python train.py --norm_place="pre" --init="uniform" --init_std_o=0.0173 --init_std_down=0.0 --decay_fraction=0.839 --dataset="wikipedia_en"
MLP neurons of a small language model. Each row is named by its layer, matrix (up: input weights) and neuron, and shows model dimensions 554-617. Each number is 128 + 32 x the weight over its row's rms, rounded and kept within 0 to 255.
A block is one neuron, or neurons of one layer that tend to fire together. After each block is what it responds to, as a language model described it from the Wikipedia text at the highest values.

L3.up242 [145 120 117 134 125 168 183  81 162 135 177 156 169 128 101  90 128  90 168 106 160 142 161 121  53 131  89 141 112 166 103 202 160 107 116 147 135 176 128 147  75 140 154 120 164 142  84 182 169 151 151 135 159  84 121 121  93 150 106 130 115 223 152 134]
L3.up377 [160 138 148 144 188 132 156  63 119 154 164 148 132 177 157 110  75  79 138 116 173 153 118  71 107 173  94 135 127 171  97 172 164 102  44 161 157 105 137  80 111 117 139 159 141 116  55 180 124 147  84 112 167 105 118 168 134 164  29 144 165 170 130 105]
L3.up704 [160  77 110 138 167 101  88 139 147 163 140 146  91 104 168 130 149 135 116 121 180  65 119 123 115 114 156 132  92 141 122 157 147 107 166 105  83 120 171  90  43  54 118 167 167 118 134  29 107 143 107 106  99  87 118 125 109 133 176 106 154 141 171 180]
L3.up864 [ 83 102  89 147 167 136 155 162 125 177 145 109 175 183 138 199 107  53  50 130 138 142 182 108 127 121 123 126 118 119 171 170  86  93 105 102 144  88 120 156 127 133 196  98 120 142 150 128  99 129 102 119 116 145 157 150 138  98 169 168 119 136  97 106]
L3.up1424 [110 106 107 167 120 106 172  94 195 131 133 118 170 143 110 125 141  97 129 145 173 122 108 220 137 125 135 154 121  88 123 146 128 159  69 141 190 132 154 142 107 129 122  92 125  90 126 135 140 129 136  89 149  75  84  91 126 131 122 170 128 172 158  76]
L3.up2089 [ 91  93  83 131 112 134  82 169 100 140 125  83 126 162 122 118 134 150 124  85 138 135 179  61 133 119 181 146 135 155 118 162  81 119  96 155 157 136  84 139 163 152 119 118 145 117 120 142 100 161 105 113 112 118 146 128 148 135 144 139 109 141 146 118]
L3.up2360 [165 104 109 144 131 125 130 146 117 168 139 182 134 113  85 137 152 104 129 126 129 137 133 109 173 143 130 164 113 103 103  88 165 105 136 150 161  84 140 117  93 112  98 123 121 135 130  72  91 165 155  93 156 115 142 140 135 106  77  92 184 138 128 159]
L3.up2380 [149 116  87 147 154 160 106  72 116 190 109 111 121 130 109  96 123  77 156 155 122 137 141 133 143 118 222  74 116 138  94 138 165 128  86 124  82  96  68 109  99 105 141 121 156  86 113 142 124  98 163 116 128  56 213 146  65 163 104 135 145 158 105 123]
Narrative event predicates. Verbs and event words that carry the key action in plot summaries and historical accounts, especially killing or finding, such as shot, found, disappeared.

L8.up81 [120 191 109 123 156 155  99  89 164 150  92 118 137 152 141 106 166 112 108  98 162  98 112 117 154 193  53  91  90  66 142 162 126 146  32 160 107 157  34 142 158  84 113 127 168 117 196 121 127 135 135 106 147 154 111 131 143 197 178  92 116 123 129 191]
Plural quantifier before noun. Numbers and quantifier or determiner words that open a plural noun phrase after a preposition, such as in two parts, into three pieces, these categories.

L8.up2241 [ 94  69 185 105 106 102 110 155 170 165 141 142  95  95 133 156 111  84 111  68 135 181 142 131 107 120 109 131  53  55 172 132 155 137 152 115 106  58  83 215 104  82  69 148 116  70 129  89  95 113 113 133 137 110  81 158 151 127 154 148 122 143 133 150]
Mid-number digit continuation. Fires inside multi-digit numbers, mainly on thousands-separator commas and decade prefixes, as in 2,400, 10,000, the mid 1970s; weaker on predictable second halves of fixed phrases (lower-middle, cause of death).

L3.up912 [141 126 117 141  94 124 108  91 182  96 159 206 118 124 180 136 225 111  73 109 120 143 107  83  73 114 124 158 134  81 149 108  62 139 112 111 164 111 100 149  84 104 159 123 166 108 130 109 154 136 127 160  99 192 189 143  89 142 103  95  84 110 124 124]
L3.up918 [189  87 156  83  95 170 118 113  90 156  95 137 104 102 151  92 168 127  89 148 118 110 148 144 121 144 144 119 108  90  83 162 152  92 163 118 161  89 122 150  94 116 131  78  99 144 135  82 132 152 119 128 118 117 137 149 108 117  89 130 142  68 142 153]
L3.up999 [132  71  65 168  84 110 110 133 110 108 105 135 132  96  83 114 130 115  53  52 104 147 128 137  72 128 132 116 163  97 146 138  85 144 136 127 112 159 157 157 110 142 116 147 105 131 152 159  58 110 107  92 102 150 128 116 113 135 112 172 179 188 168  72]
L3.up1464 [193 116 108 159  62 157  90 150  75 134 152 156  78 112 150  76 163 144 114 117 124  97 146  66  94 122 159 142 166 127 102  93 136 131 156  75 168 143 163  96  78 163 182 127 181 207 160 191 128 168 164 102 173  95 155 129 140 115 132 172 121 148 164 155]
L3.up1853 [131  72 107 147  94 123 111 149 129 112 133 139 108 141 156 117 152 186  70 136  90 141 145 161 144 105 117 109 160 181  85  91 139 123 168  45 170  85 146 154 108 138 164 105 167 105 119 140 154 142  77 147 198 146 186 140  81 145 103 166  86 124 193 140]
L3.up1916 [ 88 124  85 123 100 131  74 144 155 147 115 190 106 114  99 139 105  78 211  86 166 153 110 100 129  88 136 181 143 111  71  99 156 144 130 119  84 176  83 181 170 119 134  90  78 164  92 119 156 170  96 102  96 117 182 123  73 126 104  91 102 142 165 145]
L3.up2154 [119 175 137 148 102 140 144 164 174 140 124 122  51 133 153 177 190 111  89 125 144 101 129 153 105 178 149  80 122 192  69 152 135 142 161 122 112 112 136 144 135  98 123 145 106 136 120 124 116  94 102 119 193 108 131 188  88 127 181 129 178  97  96 115]
L3.up2472 [173 133 208 174  95  98 110 173 146 111 104 166 131 128 149 141 160  82 132 135  89 165  54 115 123 115  59 133  99 114 118 181 104 120  86 147 132 153 159 138  74  80 141 145 163 145 104 207 135 123 148 140 175  89 135 126 139  98 102 134 105 137 161 155]
Time-period phrase continuations. Tokens inside time expressions where a year, decade, century or period must follow, e.g. by the late| 1990s, end| of the war, 12|th century.

L8.up71 [126  94  60 146 119 173 140 105  66 202 106 110 128 106 167 108 129 159 135 170 114 132 126 206 159 149  94 146 127 120 128 212 138 112 150  87 131  65 180  79 145  79 127 105 144 119 111 138 122 194 207 133 125 160  96 136 103 141 103  45 163 123 126 155]
Subject before verb. Sentence subjects, or the word or verb-piece right after the subject, at the point where a present-tense verb comes next, e.g. "He' currently' serves", "the system' comp'ares", "It competes".

L3.up95 [104 114  88 141 118  98 114 211 140 175 146 138 126 133 130 128 103 109  81 130 175 138  44 127 158  65  54  46 146  68 148 146 153 106 131 142 122  97 100 132 103 183 145 102  94 173 179 179  88  76 136 118 115 158 205 113 122 139 174  45  97 127 106 101]
L3.up221 [124 112 132 113 188  84 125 186 153  81  75 116 134 137 123 123 106 134 169 174 160 119 135 124 147 153 200  67 124 101 157 163 111  73 107 154 124 127 122 100 116  84 127 134 122 127 125 161 145 118 128 142 133 130 136 145  85 134 148 146  67 167 118 116]
L3.up878 [ 65 103 105 182 162 160 100 172 107 175 154 130  73 123 161  91 126 142  62 143 159  92 112 115 102  97  88 158 113 138 157 134 109  82 148 108 120  60 144 124 175 166 156 105 134 107  84 186 108 111 146  91 148 127 169  99  79 141 103 111 148 113 148 125]
L3.up1112 [200  74  70 123 177 118  90 195 122 122  92 160 134 124 115  76 149 101 108 136 122 108  88 158 120 119 151  97 122  98 138 144 150 110 151 131 137 111 124 123 149 172 105 140  88  57  96 202 145 112 173 129 158 154 169  89 180 145 110  25 131 126 128 156]
L3.up1192 [130 125 145 129 176 139 105 120  87 151 164 154 129  80 130 102 135 133 152 142 139 123  68 122 141 152 129 101  34  97 139  99 133 146 132 169 149 167 124 132 103  70 164 161 189  84  64 172 146  90 135 179 179  88 108 142 107 156 158  91 155 148 174  91]
L3.up2085 [126  89 194 153 101 188 165 145 159  47 181 159 149 107 141  90 148 128 149 113 243 119 144 122 101 166  80  73 135  99  91 131 128 147 153 157 156 131  99 119 155 153 134 128 149 105 108 131 107  32 142 139 157 139 136 104 162 104  87 105 185 103 165  75]
L3.up2132 [ 86 115 117 106 114 140 109 163 100 128  85 121 106 134 174 105 111 111 118 114 155 148 124 150 222 148 155  80  68 110 108 180 114 105 110 128 152 103 142 140 169 180 165 115 154 120 180  99 199  83 140 152 124 159 145 101  65 144 144 113 207 131  97  88]
L3.up2480 [103 149 146 100 142 129 129 104 142 122 120 159 139 133 156  82  95 141 117  97 142 153 130 124 137 111  76 149 134 156 179 154 199  91 100 125 186  80 168 111 144 147 191 124  57  96 133 146  98 134 118 114  70 140 117  62 121 127 128  98 154 112 155 135]
Partitive "of" after quantifiers. Mainly "of" after one, some, both, series or number introducing a group member, as in "one of the best"; also "There are".

L7.up278 [124 177 161 136 141 128  85 132 110 133  77 113 129 158 124 156 126 108 113 105 138  95 114 123 139 151  95 117 150 120 148 129 143 162  85 140 113 118 109 164 151 128 140 129 134 201  85 108 102 160 118 106 100  77 111 113 109 122  93  92  82 180 186 120]
L7.up726 [187  85 146 112 173 102 118 115 132 167 152  93 134 134 124 131 116 174 107 124  86 143  92 147 143 126 115 120 174 156 122 116 168 149 114 130  69 139 145 128 181  90 168 176 115 114 120 186 121 135 158 187  62 113 130 134 104 125  86 147  83 150 151 149]
L7.up1422 [108 132  92 154 130 121 147  82 140  96  75 160 135 137 173 117 219 119 125 124 155 117 112 108 112 104  67  95 178  79 189 160 104 145  96 161  77 149  64  90 110  84 174 113 131 114 177 122  98 124 212 107 174 126 140 124  87 165  86 129 145 110 133 134]
L7.up1864 [151 194 110 104 130 163 133  86 121 124 106 103 168  79 136  67 142  96 127 163  88 127 105  80 132 131 122 126 163 123 148 123 146  98 101 197  93 163 176 150 125 170 113  74 116 129 133 156 132 139 124 139 170 132  90 143 105 212 117 124 147  86 130 108]
L7.up1944 [186  98 133 167 169 104 128  60 139 133 121 170 173 142 153 130 168 129 112  79  85 113 120 154 123 121  53 130 188 116 167 141 144  41 117 147  73 132 116 112 144 136 202  97 121 169 107 158 115  96 156  97 132  70 169 156 145  80 128 179 104 107 151 138]
L7.up2313 [105 100 131 122 106  95 103 123 139 169 136 155 150  89 134 157 177 151 105  94 170  92 145  76 137 128 101  67 136  99 156  81 119  79 123  79 117 111  95 135 150 130 109 136  75 106 135 157 116 119 105 120 103 170 112 155 132  62 191  71 140  85  74 117]
L7.up2320 [ 96 160 114 140 110  95 117 134 162 115  82 152 170 158 139 123 135  55 142 169 145 112 122 117 119  97  72  90 117 123 163 129  64  87  54 101  72 196  97  66 143 107 191 145 174 148 152  76 108 140  96 131 132 148 161 110 157 121 126 125 168 122 145 126]
L7.up2432 [165 183 103 163 111 151 183 157 140 126 159 130 137 120 152 103 205 129  84  50 147  89 143 113  56 134 136  96 113  87 193 144 124 105 114 163 172 134  83  99 163 123 127 159 172 217  77 159 142 130  84 101 142 154 131  92 122 170 182 134 185 119 106  63]
Member-of-a-set cue. Determiners, numbers and possessives right after "one of", "among", "two" or "several", where a plural group follows: "one of the", "among the", "two other".

L7.up42 [147  79 138 177 111 106 121 134 154 181 107 116 126 207 145 132 145 141 110 110 130 167 108 142 141 114 148 113 119 102 195 239 134  85 166 142  94 137 177 183 132 106 140 176 118 131 157 116 139  87 131 162  76 105 129 109 107 192 162 125 143 129 110 130]
L7.up131 [136  72 148 113 125 126 176 126  93 176  78 139  63 138 129 102 107 150 158  75  76 135 159 157 178 201 150  81 115 112 120 193  92 133  89 115 163 141 120 125 178 105 152 136 149  89  76 112  50 146 178 162 117 113 140 124  79 142 224  92 183  99 178  92]
L7.up201 [116  97 128  39 142 134 132 116  90 137 115  85  86 129 136  94 142  81 141 116 128  69 134  94 156 115 131 176 193 101 126 188 112 143 103  86 164 117 160 109 133  99 150  93  95  92 119 144 119 147 131 135 187 175 156  84 114  99 136 133 156 154 192 205]
L7.up353 [131 111 128 152 136 154  77 109 107 176 129 150 109 171  64 203 112 122  91 100  88  71 129  80 177 112 144  94 167  79 142  90 155 183  46 151 180 164 103 116 146 103 125 113  73 118 117 138 136 104 186 112 138 136 125 169 140 176 116 121 169 168 130 160]
L7.up1551 [130 122 133  91 172 140 141 124 162 102 103 146  97 126 129 125 102 163 111  37 160  98 101 117 166 147 194 134 162 133 112 179 144 154 141 117 142 128 174  83 166 116 119 152 102 103 117 127 131 136 140 125 133 174 137 128 150 148 166  66 158 128 169 184]
L7.up1870 [150 117 153 103 172 118 150  62 192 151  80 150 158 137  87 169 121 105  61 143 142 165 144 123 162 123 138 177 103 157 114 141 160 139 131 144 166  68 110 176 113  87 160 102 150  72 151  81 122 109 123 147 149 130 104  86 148 128  99 132  68 141 169 152]
L7.up2443 [141 126  80 125 143 147 100 143 132  90 164 104 127 100  71 159 159 150  31 122 108 157 120 155 136 180  91  77 108 135 131 174 146 136 147 156 159 123 135 130  93 113 160  65 129 178 120 116 141 205 176  91 228  96 195 114 117 138 131 107 139 105 125 198]
L7.up2467 [185 153 120 182  93 157 113 129 102 126 116 105 140 125 111 136 129 138  87 109 110 131 186 134 154 132 115 142 139 138 102 117 142 117 173 123 118 127 184 170 126 111 125  82 136 143 112  78 146 144 134 115 102 101 163 140 132 125 154 130 133 107 128 203]
Visual description connectives. Commas, and, with, on, or a number linking parts of visual descriptions such as colors, heraldry, animal markings and artwork media ("blue and orange", "laid on card").

L7.up5 [196  58 111 113 162 114 102 145 132  72 112 149  86 136 167 143 113  63 118 106 154  73 104 129 135 187 182 121 179  89 156 112 132 154 166 173 136 174 100  91 169 145 142 158 155 124 164 104 116 127  88 123 143 102 210 131 129 110  81 132 129 111 171 113]
L7.up379 [ 71 109  19 164 123  95 116 142 116 204  98 166 128  95 194 116  83 140 102 168  79 169 188 128 155 158  53 217 189 148 175 179 138 135 126 154  95  49 165 130 186 140 149 128 143 143  42 110 138 181 131  63 135  68 147 154 123 155 117  66 191  74 153 154]
L7.up640 [106 189 113 119 125 143  59 150 108 120 120 111 123  94 100 101 146 112 117 183 140 121 117 120  95 126 117 175 152 117 162 116 122 172 164 106 141 155  54  77 158 144  98  87 115  92  74 138 142 164 151 164 199  89 132  79 169 116 126 123 116 121 118  85]
L7.up717 [138 120 120 152 161 147 115  92 177 140 172 172 140 128  46  87  79 110 125  90 163 126 133 164 119 206 183 158 144 160  96  93 122  98  89 155 116 130 109 128 166 169 103 146 114 120 162  90 186  85 121 120 135 110 182 103 148 167 109  64 187 149 154  99]
L7.up853 [139 164 143 126 171 143 148 112 108 132 171 130 135 213 104 120 121 129 137  81 158 130  74 124 100 182  95 145 113 168 120 147 180  92 106 180 152 179 135  95 138 135 140 136 137 130  97 147 156 135 114 138 145 100 122  84 188 178 107 137 164 137 146  89]
L7.up891 [101  92 103 104 131 127 100 112 126 150 127 148  79 141  92  95 125 100 200 120 144 165  91  78 163 133 154 130  72 144 123 109 169 193 108  95 155  74 125 112 107 233 154  99 118  68 129 204  83 125  86 120 138 118 110  86 154  76 127 113 107 133 117 104]
L7.up1558 [105 142  84 135 147 148 129 131  80 210 164 163 147  81 109 159 120 159 146 165 145  92 129 118 133 146  48 150 152 121 162 165 181 111 154 116  77 149 153 128 134 135 135 109  76  94 163 136  80 114 168 127  85  84 158 157 132 113 129  43 137 106 135 121]
L7.up2297 [139 130 124  68 173 166  95 125 127 117  89 246  37 138  92 148 118 126 135  47 141 130 128 159 120 165 165 140  86 113 140 102 143 115 109 134 111 155  98 139  93 125 159 150  92 189 144  88 136 126 127 110 134 145 160 115 150 119  84  85 132 199  93 146]
Before a character's verb. Final tokens of a subject noun phrase, or an adverb after it, just before its verb, mostly in plot and character summaries, e.g. she later, Tessie Bear, player character.

L7.up699 [154  65 168 126 179 157 145 131 107 141 111 151  93  80 146 131 152 142 115 138 135 119 108  89 164  86  29 141 187  87 128 109 132 117 142  97 131 155 106 151  94  79 134 176 158 153 138 140 163 100  61 103 173 141 125 142 137  98 114 162 113 118 145  99]
L7.up737 [129 115 150 169 140 132 151 161 173 196 127 147 114 144  38 140 177 125 118 166 137 121 171 168 143 111 106  82 181 120  83 117 185  47 188 132 120 188 138 114 157 131 144 136 111 124  87 158 133  88  95 115 186 142  89 119 128 141 147 126 148 101 130 167]
L7.up849 [ 79 111  66 166  77 141 141 138  96 121 153 151 155 142 112 123 107  97 113 138 146 142 124  58  79 114  96 128 107 168 117 121 107  74 132 199 108 134  91 163 115 140 109 173 133 174  64 102 117 119 140 126 152 135 130 115  31 153 111 121 171 177 140 121]
L7.up1377 [ 90 138 147 106  64 138 114 101  93 163  87 167 106 111 114  95 140 129  97 122 163  80 185 101 132 137 113 160 172 181 121 142 180  48  86 142  50 129 130 183 124 119 126  99 161 131 115 173 134 126 153 116 161 150 146 154  84 127 101 125 113 144  62  98]
L7.up1673 [103 155 132 138 140 142 130 156 114 157 157 169 119 129 163 150 151 181  84 144  94 149 194 133 113 127 155  74  93  92 174 147 124 153 155 155 165 123 157 130 167 155 136 121 102 130 136 200 156 149 119 144 163 126 166 207 137 169 131 196 180 140 128 120]
L7.up1937 [137 143 123  94 109 111 156 152 135 169 139 141 135 104 107 140 101 164 159 119 115 165 158 131 157 171 174 140 151  88 152 153  68 134 127 121 137 118 145  68 122  81  56 124  85 183 142 173  89 155 120 182 171 162 123 114 150 136 123  46 148 125 143 103]
L7.up2194 [119 101 144 144  91 137 164 202 129 144 148 151 120  87 144 127 107 159 122  97 134 128 162 146 148 145 143 172 147 138 105 120 105 168  76 128 123  94  92  96 122 149  98 146 115 150 105  99 197 138 140 157 189 209 128 124 144 115 120 171 122 141 127  97]
L7.up2447 [166 122 168 138  80 140 137  88 108 131 164 120 112 133 102 101 166 104  94 136 126 161 131 120 138 190  96 162 136 119 195 120 119 110 150 131 117 156 157 103  88  77 118 180  79 139 147 155 134  68 120 175 166 158  58 216  95 100 139 144  66 114 160 176]
Decade and century prefixes. Century digits beginning a decade or century in time phrases, e.g. the 19 of "late 1970s", "early 1990s", "mid-20th century"; weaker on other date and number tokens.

L7.up912 [ 92 160  86 163  94 159  95 113  77 109 103 111 123 121 145 140 124 161 148 138 128  60 130 149 102 106 133 153 131 143 147 119 128 128  56 124  62  67 117 112 164 174  88 140  83  81 154 138 120 126 127 177  73 153 151 124  94 131 105 151 138 163 125 133]
L7.up1181 [172   3 142 164 120 121 101 121 147 221 141 129 116 132  72 147  93  88  89 140  75  65 112 122 100 175 129 163 140 204 109 124 125 118 143  58  76 129 135 131 156 151 172 137 138 152 145 124 100 148 139 114 144 125 132  40 138 128  96 115 128 134 116 109]
L7.up1333 [130  69 133 140  71 172 149 109  94 172 114 135 135 151  88 122 162 157  95 165 123 121 158  89 130  77 181 128 139 188 142  71 104 153 149 107 112 109 109 148 197 104  90  99 120 145 133 190  81 105 126 172 111 141 159 141 141 146 157 151 129 148 126 186]
L7.up1396 [139 117  93  92 168 122 169 157 155 154 148 136 149 110 130 114 130  98 113  61 128 101  98 117 118 166 137 109 164 133 102 114 179 105 150 116 106  95 145 120 166 141 116 144 126 136  85 158 101 127 117 135 122 128 169 174 102  98 173 146  84 210  93 113]
L7.up1406 [143 186  97  91 111 161 145 162 136 163 130  91 146 157  95 167 115 138  88  82  82 170 134 125 190 157 120  97 137 101 161 107 100 197 123 131 123 133 158 112 135 124 142 101 136  55 125  77 134 153 144 104 156  82 141 140 114 169 187  82 140 107  96  96]
L7.up1474 [ 90 181  75 108 133 118 154 193  86 176 105 200 138  80 160 140 153 131 192 138 174 130 120 128 133  98  97 118 107  84  77 122 158 133 110 173 138 110 137 132 131 111 132  96  99 125 146 175 162 118 149 145 135 117 133 121 142 193 143 171 139 173 145 114]
L7.up1628 [154 178 116 146 183 126 155 141 142 119  67 154 159 180 140  95 135 112 161 126  62 146 110 101 125  80 157 176 171 136 213 164 119  94 128 122 116 152 150  91 162 136 178 152 152 146 123 124 104 202  72 110  74 188 110 166 177 152 118 167 184  67 152  89]
L7.up2154 [136 112 148 125  78 166 156 146 127 131 123 131 164 166 125 143 142 136 118 122  70 125 141  88 112  95  93 134 132 129 166  81  98 138 121 133 110 133  90 127 200 155 106 186 127 115 168 142 155 146 165 140 145  85 179 112 151 124 136 121 108 130  86 164]
Match score openings. Space or table separator right before a match score after a team name, as in Real Madrid 6-1 or drawing 1–1, plus other stat-table number cells.

L3.up669 [121 111 102 143 121 110 117 121 206 119 195  78  56 141  68 147 138  50 106 102 108 110 177 146 187 149 173 162 138 171 128 196 134 134 154 121 144 134 145 159 150 131 183 146 162 104  83  89 164 150 149 114  85 175 125  88 135  97 117  89 129 125  84 119]
L3.up984 [111 126 108 181 154 146 143 109 159 133 134 142 129 118  83 132 146 106 131 132 117 117 100 209 140  80 171 153 148 135 217 121 164 101 153 132 126 127 169 164  95  48 122 148  63 157  70 102 108 111 151 108 125 100 114 136 165 122 101 109 141 152 157 147]
L3.up1037 [210 115 135 167 142 134 139 119 152 119 170  99 109 163 119 123 109 103 147  90 112 161 152 148 146 142 170 171 168 175 161 161 125 112 158 104 174 101 153 163 127 127 176 115 158 101 127  63 155 118 128 114 103 123 121 100 117  56  60 119 169 168 143 142]
L3.up1286 [112  84 107 117 128 128 117 117 105 189 121 105 100 127  90 171 139 138 115 153 127 189 117 134  86 129  80  85 187 124 105 115 112  70 118  75 135 110 150 171 112 144 114 125 121 124 119  81  67 164 157  98 104 143 176 176 103 138 125  95 141 153 138 148]
L3.up1549 [143 122 140 132 111  97 145 143 173 161  96 134 150 183 126 128  97 137 132 129 117 115 123 157 135 124 139  86 154 123 112  71 131 156 104 157 107 150  95 127 101 119 158  29 153 103 151 128 171  90 147 129 142  98 124 190 130 189 123 133 185 145 110 141]
L3.up1805 [183  82 125 161  39 172 149  82 141 108 111 150  40 121  68 135 116 124 100  93 179 125 127 165 129 152 178 181 124 125 148 168 133 104 111  70 145  67 121 180 116 131  90  74 136  74 105 139 119 133 140  97 152  89 136 170 160 136 178 109 118 177 148  88]
L3.up2097 [100 133 138 119 162 169 172 116 100 114  51  73  93 131 180 167 162 137 148 126 134 158 158 155 101  98 142  97 147  76 162 174 194 133 167  92  69 149 136 173  95 137 188 161 111 163 119  97 134  79 192  87 104 211 153 109 134 189  96  91 121 120 120 115]
L3.up2539 [112  77 138 140 123 128  88 141 159 143 163  84 155 139 152 169 136 106 128 147 128 131 129 118 144 168 103 188 103 136 147 165 145 148  84 145 138 100 112 134 146 120 149 132 175  51 133  87 139 139 140 169 145 118 166 197 120  83  92  95 117 127 124 151]
Post-unit measurement tokens. Tokens right after a unit in measurements or dimensions, e.g. the space in "6 ft 5 in", or diameter, long; weaker: descriptive head nouns like gable, plan.